python train.py --n_layer=8 --d_model=512 --n_head=8 --n_kv_head=8 --head_dim=64 --d_mlp=1024 --vocab_size=8192 --activation="swiglu" --norm="rmsnorm" --norm_place="pre" --norm_eps=1e-06 --positions="rope" --rope_base=10000.0 --rope_fraction=1.0 --qk_norm=false --attn_scale=0.125 --bias="none" --tie_embeddings=false --parallel_block=true --init="uniform" --init_std_qkv=0.0167 --init_std_o=0.0 --init_std_up=0.0167 --init_std_down=0.0 --optimizer="muon" --lr=0.00159 --beta1=0.93 --weight_decay=0.078 --lr_head=0.0059 --warmup_steps=200 --schedule="wsd" --decay_fraction=0.703 --decay_shape="linear" --final_lr_fraction=0.1 --batch_tokens=65536 --seq_len=512 --doc_mask=false --train_tokens=418200000 --steps=6382 --dataset="wikipedia_en"
MLP neurons of a small language model. Each row is named by its layer, matrix (gate and up: input weights; down: output weights) and neuron, and shows model dimensions 186-313. Each number is 500 + 40 x the weight over its row's rms, rounded and kept within 0 to 999. Numbers have three digits each. A neuron's up and down rows have the sign that makes its largest values positive.
After each neuron's rows is what it responds to, as a language model described it from the Wikipedia text at the highest values.

L5.gate306:521597515554534538430594540472484564426474429472577488468477381525564467487508520468460506528522526498428600508525502454522516540488504493534538487523457433509567517486466547479448463486444519517505507509515537457498466521437543497483575484513542541525489435499470490496600499502509539520444527549436526529542487566493489514439525454522531519482446560453463501411479426496535455524484
L5.up306:504564459510476506470477509468520552523547445446524481418529449586499481455526384465449585455426452479470529515464539454412581439523510507528528451523478526522511480485498493509479494492440530492617498524503497455522490448539562470484529539546530549469504439582522523489554469508554481564526505482473423542565512483569498500510460507465473532489473471404482474490498512479583474517417
L5.down306:518455500497577510492597472521510504527454450494526531471502485497449525534504493545515539507526496496485471498465536461552500525474521571590518500529495500524450483421482544487439521493502435512456514531516489534546477504445497485554494452454543505472399568526582484486492535489542446468474462468503553528534522447545446504414545518518505522483451523524498521547454500425498543512501
Description: Unit after a number. Unit symbols, slashes and prepositions right after a number, mostly in infobox and stat lines, e.g. 6 ft 9 in, 276 m, 59 / (12), 13 mm.

L4.gate321:486452495498513425508436510510509504448460463498482464488479527520503493552519504479485474508473480477496535502490596557561452497594489475528544450524473502478517478418493445456451414474490454540478497504511526582471407499480556554477469498504610512508443480403439435448427470627570513446482541514529575479512510537450484457470424510435461507507507576449493481526508510462465524530523
L4.up321:503557514495527493563466521544478412508504473474482521471513568496487510477503596487525469472478476456423462470472542528577487532493491515551516602474465519407506426448460431571486521479438478503481440625495489545536491536493568471473539514554493576509510480477481502484467505503561530446554569491498539493481521505449472512565504466539448563398513479409518545497515475476506541564506
L4.down321:530486522557550469468529503460479519477476514574491489518458506444492472500520498484475517533507505514456541466450484511510503504539516513490484470488538516503499526492499510513480562535408463574447457473556458587484485493458497522508547550536508448454452523470410531442510499478477526493526493556510531524492494495455565486488498456503493506535472496415461498470447504436521405486472
Description: List-item connectors. Commas, "including", "such as", "and" and verb endings that introduce or separate the next item in a list of examples or components, e.g. fishing, / including / such as.

L3.gate683:483572507489486469473555505452533431485454529500536458428453574516543538545544506550429618424511467558530477438496474518502481520475500496453478440462532567492486543511469510523498504535486534516544526490516489495539508461530504543511492471435481528494487516487540507450472499477507582438512516455520501478423503514557490508451458496497495480478498421522472450496483447497501493511538
L3.up683:511535534454554490503535458495559442544457524493510458520495463497463509445518515526577434473505520520547461475482434546450501532461476478449504418550475493505431527414496508464544507552525482531488509554537484508500522444457481482504551490469365518386534481507516577489463488432493511447460480424479498484506506541512503454503525481517517501533494499465512506559479470582407521522468
L3.down683:489480416465528478554458509568514488482477544483528546478495484468442494509473486526502537480505440558424461550458568478530520491524486511410487481517514472496526562537484537478482594548531485543456483495507573519436431511475549542503500396494483467481551501555494583516492502500560530521452430496496537503533570438553543431549489485487470459537473484478551435465452490507507528521514
Description: Clause boundary before content. Complementizer "that" after reporting verbs (noting that, said that, testified that), plus commas after "According to X" or "said", and table pipes.

L4.gate560:502467533477446477496516550501542493478490608519496502517473543445487377498493495495494541521546470455500468461493472496470530475541441512482520563482484437514485442562469535445493466475474511488473433483478511465540496551549547474452497401510493405511389568540487574467503525451421485578555499463511529550509522538516539485516445488473487467507501457477500555409480519529477503498456
L4.up560:556503516419412587496420538464508538573466504509496519481476525509492548542475375455463591510462466476528504563466492524514466488560483494518526501533540536418489458508516453533418505529534514512535485487535589587504511530483566519464510495459495515554502520477499565532494453487522482522498524494593539540544463521560480495488462489524494430538485487504602469482424463524529476476468
L4.down560:510495477558509433491385450551571435530486516534536508499535474489472439514486528434505504553595496501519453459487464451451458530478485490496426439451521428534563505488520512494489488474489558511541446434520542507482447520545553515499548446484490485444473500472482524512412443468548523540538480478498454470571451543415499494502471505496468548424540437518459485483546484536538505500487
Description: Encyclopedic definitional function words. Function words, mostly "the" and commas, in opening definitional sentences of Wikipedia entries, as in "is the second", "a municipality in", "Jackson, 71".

L3.gate799:469443501470498479513472459507572428493440464471514533454544508470580504514472502521565444507463465524548472490503489518450532450458461480428504605531484437524484528408502520541581524538432459539470516506590546457525481582502469479484470429482507516498482535454447484468482489462491455370476491492487461447483509541470504518393547538496507444496486498548464497481473430565560462475471
L3.up799:481464518530489428498510491542529536483486472514544532435525504486462549444496484509465462475466530448507481500502516504532533512484457496491466510474529526565482522474467500523567439541481453520527484595562472450504559511526538499463462489479461603544505451460552523420476510431461477498511461499439499502518577509504482440547506492543498546502533580469511538407537469498500501559504
L3.down799:508522532519604491500503531476509497472506484480468531531489538435500450583530547507473509519496565515528509500448500476488497557500443557480540450463487468499481507540503500536509537515462545516477545474508428518516553497527431488422545507505423521583516506494581433526489453485532561494504503526463498570465509537546543531494519480540477486484522542485533530480534465474465472571543
Description: Section headings and table labels. Word endings in Wikipedia section headings and table labels about sports and elections, e.g. "Medal", "votes", "Electoral", "Representing", "Plot".

L5.gate38:538531496508510504520499465455480498487405495505553510455548521492463505477469459435420483438399476460465502567568510498570484526428484482476491502495490486533510481570465503483466510514528513589515531508465546464585458466531466532458529386445503579468449519502449454520458492547599493551549542498480519523478480491484511529491491432509500624462512506506488430447502411478465507530513
L5.up38:508463422499537450478490440475444493551452524507451554465517478486494540420555496475532529469475514496415437506495482495446508536445507488492488531526513469429576500552507504520512497506546479521486571495439507548566520520522477572512476519439523482464499519489470435500533540549524566553444496427481568492502536492535460515548450542456494438447456518495486450492465482435503476521538
L5.down38:502470554545499498470573550459525501537444462493570536496494499509464503519470467488470465522536476479523416507560537443551560489494575586464417542442477491514510519471570476514540456443456528473500478538473518493479523569445527568525496458485456549547469485503531552440457459502609469530434570523466526499502442525484481487467568491541513541511572527488475579457477514499486574521535
Description: Transitive verb completions. Final piece of a main verb (or a preposition) that expects an object next, in narrative prose, e.g. denied, taught, petitioned, dependent on.

L5.gate19:537464513485520443498534519511513474558481497493510443468560474441468532507556532382526521501504502456478591511509570497520601462461549544502534523450495458457511470526511486457443494547452555472506516508475538484484485485476448492519455533487531459532566454462482459469539468511525559471495498515567569448460455458497508592408523458488525457520462522525502584520540558466461439555557
L5.up19:576514518555460538463507509519458480494445447478474585494541487439523492445466451537518538505478508457485524531559525548414484519506578476474575470518483533500525408536498439543465505492520525602552496461499509530433494558454490487460513553483552486468470493474473521492452442480549495462461498499484515486499482521555477503478495546524571479481532543430530498447461470519449419568496
L5.down19:514454479443470505527492517476518498496476581478525479540483473486474546491363516562544448563475506456443490476527428500520517493515532477494541480522450495462557540517495475604519478528460545505511503505547487487506444524418456498466496556538540503511467523516551413487543494516477547605540458488460565510535556509521554553591570488504486480461502477538438512548550447488504495482484
Description: Letters inside acronyms. Second or later capital letter inside an acronym, initialism or all-caps word, e.g. the O in GOP, E in SEU, T in CTEC, F in IFPI.

L5.gate636:515476452514506428430482530447497442510477578501499429489441550508516536444480555611417480467449494522450558414506580502482555481532555586495454450496478549488487505466524553432522493465492476506504465492518499543541488493455519533468580428517545534463471600498404482515445472526480494521461473488537506470412444553517410482468488505497518502490554484508455460534446470533526473494516
L5.up636:526454500559620461522475526461497549485431446540497504512473530451501556472493524476486458490519515476453518471507426473481553546447555514506436508537511475494501534517468513541523482589474543528505531488512490444450518457475523437449508439443497510513558521510478466494504466545522504454486504462494480514502506493575481527458504481471487523493566563547477479461556534496459456434504
L5.down636:487477459564444446547484514445470426510529556486525464459424464541485531515521482527487488594508500519449480437500522437412534521506465504521492568466541472529494522545559489484560440526598476576503487498547491557550543449516597485488509541495499532434525561499465483553490463487478497441515546529543516465482447545508569418526512477434493445456563549445430482509543590511513455474518
Description: Commas in lists. Commas, including ones fused with a closing bracket or quote, that end a list item or noun phrase, usually before and, which, or including.

L4.gate542:468508472473414476536506493496478490522495529416497527495527513534474515478545559546521541489544436465501452520468578485502576472483503457451577459524495435498500478460516456510465446544460499587501536461489515471509498504561511512518487445496454544502434460469459536547489488581524469498500447489487552555440547523457533528463467563468503518512401544542429442495544553472530528507513
L4.up542:482445418512557430529503569457496550456491446464538483530451519589533499476500509484525547502529465518417407497494474474485480449522500489448480433515442548477536494544407542565498463510504551548464507474514460466509524533556471520530503506455488479527506469510576619528508460489419464499538557471544529550539518453508507463491496499534521490457459520484498550479499458515527492428497
L4.down542:411527440515468524450583569505531491478490470464451449558561629471465521482542497496568480457537481493477513508547475473565522521491440511459487520538513443549444467566517535518509467528441500522474441458559535460453483467470443517429488531448502508525514488452495507423496590528546502495493461608566472481495431427499490461480473542454497498469524485486473457419440488488516536527464
Description: Mid-word fragment tokens. Word-piece tokens that begin or continue a split word in ordinary encyclopedic prose, such as c in cool, air in dairy, decre in decreasing.

L4.gate896:474465464395524524504451491507487511591461553518502541584497545463379495458522437521483460504423484553490501504482475529519447484481505530538532544464545449489460555475522432535472522465529455566472496480511475585473538525529501494447539477502462553550439526516550473510487525513507470505501579480523572467503499493501482553500549515523574460463517461468486437563500494533485509545496
L4.up896:540523414493467511475516500473509511411476450519462550517439526545526508524465487502551491555472473542554445544507468562583446482514507495512536494469516506550555562539514549491534514489467532502569455514509549568540487448416504441513520515544536556457494540544555539523495500408559521351459474446519443515513534476487559510494516522572557518484579498523502518527510508529593507468513
L4.down896:432464524540556448559421478455435490605522529496507506451540538560527491470490541509435495435472546491476529571526496513477446564518499495551470445470478504519535513501433475493487520568547414484527486438490543519485503478510444520483539504543512531493466529513502489485502546511474514559537506557530549483414484474510437570514591522457457463481505492517498503476499369474448562527554
Description: Mid-word subword fragments. Middle pieces of words split into several tokens, often in tables or infoboxes, e.g. inf-ight-ing, Rep-resent-ing, signif-ican-ce.

L4.gate478:523522529480516472518454529467506418573518558511444468568429563458525520525511489511400513506539517468487473437513540537530495549517445523493460504492446498397532456452508518542528521476455484557537526537492402542523429544499503462465542506516493509498462541502515422468512554521487472552503467412494503425550470503471540505585543474489476446476505435533475513524530499443428577469456
L4.up478:544522456534506475489498531467468506489486514483455496556464520532523526460460488477435495491503547451529487413545477571513416494515491529459506525443506519532541477534453467406431544528517508476497491523573478519490427519507485511505443499635582485510451570496508415544519551487509619509419497477510494492586533469448510501479463481441566498523585470464489526462531421516494471433476
L4.down478:446538553565532517536545426551473571599468485505571554492563512533521472456477483553510450543555487527538578491537506493408424454434506480502562452494572480526427523534524450441529532521549500479580527504433521528523490494505502493436543484451499537523497459469525495508486495470534480509589473465572537570445598479516534535574557513548506480422468459533479482501513563514550466539476
Description: Role titles and gerunds. Mostly role nouns awaiting a complement, like guest of honour, President, member, coach, plus -ing verb pieces (sending, losing, joining) and neither/either.

L3.gate123:571475437514462490415496543566452444479582514473521533536518540470512509511456446492492537513475501457523553483465475532531552519435497464563451563553440509557570464504491531476449557536528498517503460463555577606418498549552503550447579473543423501477543571478488558473448527431511519503490489567533483505505574482497423467499460494520498506475499511576561520516529512493498532534514
L3.up123:510560537516516568533512447482462518599497523553453496480542523521545485500478488519415457444550515581550438501541526486494532524420503522508525505475492531433476487511502483459567473524466558537470501509564523525441407549547476551597458494513517497504530560519527503585583452484569517446470494488458497540529502527496534484491505453472476491508436508480541500514514520471495518598460
L3.down123:446540514458486500561485512521559490561505555573504564506529538543586474488537486443508491476566492530500482552464444525490537479502517449532509480503472481500506549470508493482525576450560570468505454422487495538451501467522532504474518580585487449483584552459510544476528506461517422506507492503491537483485499509492460562506464467512510612540454516444492475462522490527531483484473
Description: Article opening copula. The is/was or a/an right after the subject and birth-death dates in a Wikipedia lead sentence, as in "(born 1981) is a", "Project HUB is a".

L4.gate190:523494512496485538549457527597523436484497556503559431442493507460503543477529469541488412537435523522486483460474506542567454423562454521536500514435488505513479487517465476495549551515517490526484466486605496508516506441455537521368555533448541521493509525543483517528552470460491492470473539483567457435518506531464525476545437461464527478506536504500474488476549554530511507535479
L4.up190:465535511506444572511431506512510475526552466462475475558529534481502492489535446565445502519528508498534421489610534541463497533523538455444504490522496492557557489478404405450558503484495483478452445509550498471487460425473548505536552518497534510488433529496480540479539536473477548395542515514531482471502495485510506541504520505527466545494460515540506495498452483412461515468515
L4.down190:495495529500497606411407503457502509521402544538443458479513507467485430595555487492480531531490461575499488446461552503428476474619473501468516510469440472458502515524547551453543506459445494503545438487565455536431466471448444548482495483538487460442541509486467443516553468436431445465525471487475486433519494542436540534505528565470505519532522498498454482482446501529459475519469
Description: Occupation/role noun endings. Final piece of an occupation or role noun naming a person, often after a nationality or field, e.g. rapper, broadcaster, guitarist, tennis player.

L5.gate333:485507545500560543504535385481492478535466510494467549469499403465503540544559471518511450475486481523573527515460507514550472420465476491506509511524446514504429458476475450524448443556563527489511456491488464499458472506518514476596482463547453518478500474489596549459526483527490509572527452482490491471473489511508493508511462586465502465549434511574495552544447407514498531514456
L5.up333:470548467566612465459471472523505443487400508480446481501494520606452431485442467495492489453530498449479480484488498554455489566480517475516533591454507507516480464566409503518438509462489500494500487539503451470501449443477449475506495462465502477510537477500496421422520521486546514492551583474532521540470487533488522515441502556507496516515497476511492612527474476513482491492480
L5.down333:489518518518502467531483497530522475496519522428486502503545521446493506478474470505460515518473537490533563474552511525490449476495523523457483529451450484499485482456472507464557551459491484460383469495440431481546476582517515503538496523421504417477431518520462441565517444468559447429464484512548487540519504477498646427559500486545461478474478519454452483545502527498431473494495
Description: Mid-word subword pieces. Fires on short subword fragments inside longer words or names, such as dis-b-anded, fav-el-as, Pen-el-ope, plus some sentence-ending periods.

L5.gate39:482405541507440489448487513501547537562528487549521577470493552456500490478474441497439526476537528522540426452547507511444458521518506492430541494451454498537507464536498481484503468479529493478510491521532457517540503504432450499515537488546495481492495547480509532479482516463505401553530482474527506487494479463523484461521423514497520489513488516440447515557499474485543491483489
L5.up39:480524563434497428524427507495494499474543534497448527480571439463445480516481469496586437549555545473515573638517490481479481534535604537537557516494530492498527463570450516486504529461473472560472521501396524488459481521486454483470563416439502529489514518441516465453471514505506480526514497454533497562538477460493497421458390481520530479477539487473540461436499468469500418490485
L5.down39:501548458474507544562534452444480501505524519510524530559516493431480524496523462562511494499533503547514558448553509509524499569494447499450446415464554538493452541549500447506526448534457491481496539534454518524558478524506530539510555495426543580494478508555481497515503460488447520549551499477537429460505537537484430476565495564466561540526479552442554570517507481516488487549545
Description: Place-name continuation points. Commas, hyphens and "of" just after a place name where a larger region follows, e.g. Marseille, / Hesse, Germany / Nord-Pas-de-Calais / Baronetage of Ireland.

L4.gate370:538547530476529464448549508487553510452530514593499516607476502530518410439496515495462559511471537505421575500467492514494481536512450530533508446513501501434456456510482549498536522451543483504425498470480509523563535481544548455518519486514473527517471585464517505511564524471531484581449548476519497485481493469527530439483511556581514561499478526534428560496489572504470541538520
L4.up370:481518543526509500465493511532585522519408444450500551478434546529504471515453495506462471465538408550514465498459459519571477425530535478534549547559575527456524526503509538466489434461511505525480458424496448461556565516527477525555451508434458579543520494510500524567497454479543488471458488522582446524461520469488471433520475414508472602533552496560418517487480482435476496568542
L4.down370:517526549479495499503536500496477498416526528423505567497502442586551495519505555614443439494479496566539411503509492490523501429483538522506512550498473467507430508492434563521471514453484484534582511508578509500495477529508482535498537494536557482510560473492542473514456479575505565511526515548457549542594549519486537437449542495520483539574477537432550493433562453496449531567484
Description: Formulaic predictable tokens. Tokens inside set phrases or words whose continuation is predictable, e.g. census prose (were, had, of), height/area units (m, sq), and mid-name word pieces (ides, ard).

L3.gate892:497531440490457429539449493531457513548484494498495481436557541482529536510469529563485504508451477537513525517423523447533491488477497548529529483548500512463415504572486501501486563426571442551500518532499531453554415474579516452533490496526485522447476460448488521440516475549456545495429496487508509538544458513515481470481494519475479515484500467450387465490537485438507494541574
L3.up892:550516503481478560472581503439517492456485503533496550493491456508433445477513521488518512519449512506467529488570443494487502544488525519488483488494597507400494469483513499486500491473551488446543503455528581543518482463506465488503480459471501516481536581548514512522536487468507580506452498481474510508465490541467452521522452462469466424401465484448482445536472526500529516483519
L3.down892:480476530501465430491541508476507487596435580502595486582564517552403522512495526513447544568448514521505501440468597528495501443503487575589470514506526453485540448497444470491504616461527488481512566574507410535485440480537526479519502454502512493440462509464450462404478448505523494464440471406562503461598478529476504522490544523467475559503442534561477477488504509537516474502474
Description: List-introducing tokens. Tokens that open an upcoming list or object right after a verb or noun, such as colons after "five villages", "such as", "include", "the".

L3.gate380:598550521529519522501557559467521588494503452451519485615479564405511411571488483511460541470438564588502531509570477528574438545509429568487453523521537542515555529541492454559469435501489532480501451430461525489497503543468537514502550525523487489547565551462544532469501510481518436476480496492513475563490538456519493488491449464563506465491481446439507511457547496481487524517491
L3.up380:530545532494475499528575490469507564517518577464453537503447462422491497516466520558514474581466510505504492482551509469513465474471450521549498517519514486525550553488451436617506452443481502479533462483488490570504556521553516502509526468498451524531506504393573480433473541517520490441482509509449510516461483461491475428471502467518454499566488527462500520501494450451470545503528
L3.down380:458541519501498523537495565470533507566517586582516482463477548533486516402470425547512468507552590461528551505550526516551513508472499528549524530488488532512507504564476459514463469467473515502480502510486529538563486531484485511503531479480457595577526522433583537496478545476528484516483485543462503543533508466519601460475514536464573494527528495476529506461489455446495461517502
Description: Comma after place names. Commas right after a city or town name that follow in, before the state or country (Oakland, California; Lübeck, Germany), plus some locative in/of and mid-word pieces.

L4.gate155:583509467533524468484533517439472552427473505478498508455494510444507504533452565487481493527488457480498560546495463505552557504472521544448463448491513473509494554512422514499481642518458463421486590480521509468478488486467426553507523571566454482557512457562539504431591403467443476508442503432533538456541531579499443535470495481505506517453516560443517478449543493461544435492546
L4.up155:581519478576507455568527529500533524457456482458516535517457554502487506497465523510486468424530502463530532437500514516487552520461476502512412492499538479568557447490467488463493459523480510570521463441400449590478540526494476527438529490516436477487582513510468551429455442489531539540464445549463526552504578481523447533520446513560523482545511469520540556525554499443515512508426
L4.down155:451465477521470503571439460463470456492494492425502489454511523526491493521424540536468534538533447445408525551467504476469503466542504526494518569519577534464476474500484480493461580512520585469510505551494436432525500508525480491533560460420552515531522437503574542493441544509485496552481539516489482451497528481487503515444496537547528543489518511528537475502462450510494438496493
Description: Article-opening definition tokens. Tokens that start a Wikipedia article's defining sentence: the line break after the title heading, "is" or "a" after the subject, as in "Goodbye" is a.

L3.gate608:439489524523546471534515504470492431516508505502503524511474493490514474500463498537428422478484482484525478499437501475528409517432517531504528526460484505472516437546451516552478493516558419546424596547494460516460472440593455489559493513451555466487529574489509517579469513484450523404509504520526540467563483506461538444494407531495471476454484536557492500498505561488519463532550
L3.up608:491558459461495500464444490457441538442473480521501493458527508511502516490523494524423545570573534520561483520453485567541413474537472490464540520465496467510491481507500528507547560548482484558516479445513490505445490566537457521505439526454413547519507519498483475465536579581475579471463500404507511419531529492506542462466439521553483510536422443512537473457539465571535551488513
L3.down608:486464482512408488441477542461485485514454501420476536488530548573528557528518467476438538549556515498542499519592433579501459435494558528471505521412449454521530510481477532428525485421503461510582451497501513482530524505507539423563498534548499505530558470516513554498529474515512482472486558580550472539506569500462569494438476512473516555492503508487458462487523527450570585545481
Description: Word stems and role nouns. Word beginnings awaiting a suffix (s-ad-dened, market-ed, defeat-ing) and nouns or adjectives after "as" or "the" (as final, as coach, as part of).

L3.gate266:494555524509519554457506512591524529450578519492505551439471474610459438427517558478475499545478499479592555480543536490422491475547510408517526509526512537532457511524444509510439412450498560512499480444517556498428463552524457499489516472559492486503481593431431495471519480562481467443480468541511482511490524520536478470512535527454488432534492531498520495533462447487469494442483
L3.up266:523544441558504464494511502445561532495509490517440542514448411523561551435472535494534517477538538438555503522503535529488547549509478503435464472527507547515539509526439521501546446567466534467481568447509455405535500532442504607473562522497460502479541544542517488489608528618488454491523534514478462488519509538574505470482528480544517482412470494559499521547510423567475422494488
L3.down266:490459489490518544498476524449515569460475485493538452492369479461558519497486486528527434439509513522522465533475497466559559470461514474507506544537492555522502525476414523590522472506436489520519575396486511450551462535550427517509520456489471539504530551485555503499595433572507537511539538473459563561435498496517428444520538479529538563474487513538534543487500438503470420507493
Description: Inches in feet-inch measurements. The in of imperial lengths like 4 ft 11 in or 6 ft 9 in, plus decimal points, pipes and numbers in stat tables.

L3.gate334:528545510476488533530458481459474432460478539465550486561581484512412513484494432541432550556459453482498469547497573495475556512477470490552475500512599518532568506519450496488471461502513505527557425492496495582500492515452471514504501470525518427484623487454516507482463479601544566541506522528489549428494521526452543508512439473532483452526478490516423484509511508497523537564497
L3.up334:488485430488504544489511568482490467573606476442571552445465522470469473491490454465448444477508475472469535579500480535480481596444470630491484477551514459491493514528487466513542560530455446568464430512506503604428533459474443564453493486470532460548566541470441438444523475581495557463464558468526542481496470502513575493469467448480459504535480486511532467508460497404516509476471
L3.down334:493523535455445545469473496500483415577503439421553546457503551521489451534529556534491439506465471527538485410469535491494529457506456506498477589575475440544510524498481481492554569543436490501534478564509494536483525404543489492490560465492489480533445511471551445456518505542443522486507529553486506483497416515532514564501376473391511555582449505586563550493536503454562533505532
Description: Creative role nouns. Completes nouns for people's roles in music and media credits, often the final piece, e.g. vocal-ist, dr-ummer, writer, composer, producer, staff.

L4.gate272:534550498486491506487507501511435454487539525516542535451477480433524481451494493475570488486502469542496471499466470504555580455501504564553480475564518529462458496482452486504439545552431534445405469385502560501493410488555506530540487582482441486494422482453512493489452485521499488453574517479506522503541437490462484515578537476584610512503478569567521586553528444495527526519477
L4.up272:513487459477491534512456535493534481417449615403451499550486586536512536494491503555551522491486491392452452490481466527559499564539475500550475512532553462591526495528449436403516526473547538499555515511492484502510493549523514481383536461549482487466463490527473373524489485504518543484470515412489510491496441462472479564565462517564537480560521461431533459521445515499496433542559
L4.down272:498523519494474445563535469525519470533541456474448415496571509537512520531455496478418483469411558443491497525555506494539525555524501456547532513524469468589544477513514511522507466509574545518489566548523474529522504547477556459508485412520520544492526502543488535518538512441548581468496485531506477413526625470489524513458493468450391450523510523577560497537516523510577501479548
Description: Word-piece after vowel-initial prefix. Second sub-word pieces right after a short capital or vowel-initial fragment, mostly inside acronyms and rare words, such as A-I-E, O-H-S, Am-ate-urs, am-end-ment; also "that" after suggested or found out.

L4.gate664:464530475445462526586507447470476495502542465517562491527505492468480564527469497425473507473515567518539561453525511403464471467448443456518516604443530580493482474554536500515475474522493450453562526397503501542530485451476535507514416528522506498507558541543475497495559429512539510525474575441472489477548475462520484473489397469502510470476436547417550527453550482472488538418470
L4.up664:493502497463473522505526525523456531552517495398511525467464571542499518411480442486550447455472540496430522500514481545515495503564542455574450540496580508511363526493505540560484581522508552544527520451472511440549407483504530556483438517496511459460529499436512522447578481550448504478508553558541507490470521546508506461453531479534529493487520525472415610561440499470480578479608
L4.down664:476490459493531528498465452515508444519408486481540482469530495557493488511530434484443509575477423537540434457554503574372471560548488475445494465510613520517514499472423457530456556499502467520483534498505502457513559588535473539473421532543522589418464477575509477556448465531460514530487454456524509501549524460517571521503495557462512469581462500427512440440507507514472449534511
Description: Field and paragraph boundaries. Structural break tokens in Wikipedia markup: the colon after an infobox label (Label:, Distributed by:), a table cell pipe, or a newline ending a paragraph or list item.

L3.gate3:527531445440551514488471476510376563493489441466500489533449461465492513477464505496492504517462557421484549522526484519511495515544550548503522514555479511499541417539394551505471505482499509499485513523521497459513483511568530505497550481555514461505507466641551498565513507427455527531441496499546520499478483483544467446417488492461499466464552458409523489495450483464507452543580
L3.up3:503536505470543517452592505484534487427466464476514465481491619445482505451500485558496500436448493542511500472455544424467512487511422491535437469490523503502469506390508552498494469536446511507569495497427519472511495460557499515501531521507487539533503512494506612581463483468537451502524481510489538480511498477526525462555447515465496464512525491512442435506463420508531517469525
L3.down3:474529454465626500487532512498473463468513459544463481542528531432456474470487465478512525522584503510492504519536474465523530557590520526497528546431478435569412477452513460519549413526470538488476549578486466478463444526486500594515517494551490502489516502545486545557502477416472452584550455430502499490548516492529439532515511573506579517492490493427468529477558526428480527477569
Description: Word start after punctuation. Short word pieces starting a word right after a hyphen, parenthesis or apostrophe, like the e of diesel-electric, (e.g., and cream-yellow, plus apostrophes themselves.

L5.gate321:490533491458533552527437460545536469447495499470520483527479522495531543478579483520461481512474515480520528495474476535510572509553484527566469527601528516516516494536557417513507521463558461476431427487529503505403490520487533455573476503524538505510545535500464506533515451402535448499565539534580478456554460496507528500479503482402455546473535499476484525419500481532474508483503
L5.up321:457468474537565482452406473549463467553507540428542525474438499514527559455521477485405473508396433539517449514489541596471423459439544489513479457472442544546466535528467463518549511551466534478496510500519560542478497446496470492509512552482561532492544560560506507437510555456467458409561455452575478509432436466499500564536457528521498521523549606444498476485498496508496460557466
L5.down321:474506576490511599425509514448509554504490497510479467475427489485532388430574499532474447482602460471504453438458491482563448531510462510494494570512504484509570522588537524590530599429494493526476460567474454452452466494528491534471511536519507470482497503469450501534512453484507534486485509477515490372539506537524575545474467523414516521541518571465478504474519547485447526470444
Description: Agent-noun suffix tokens. Final suffix piece of person or agent nouns, roles and occupations such as -er, -ist, -man, as in trumpeter, screenwriter, fisherman, plus words like player, poet, composer.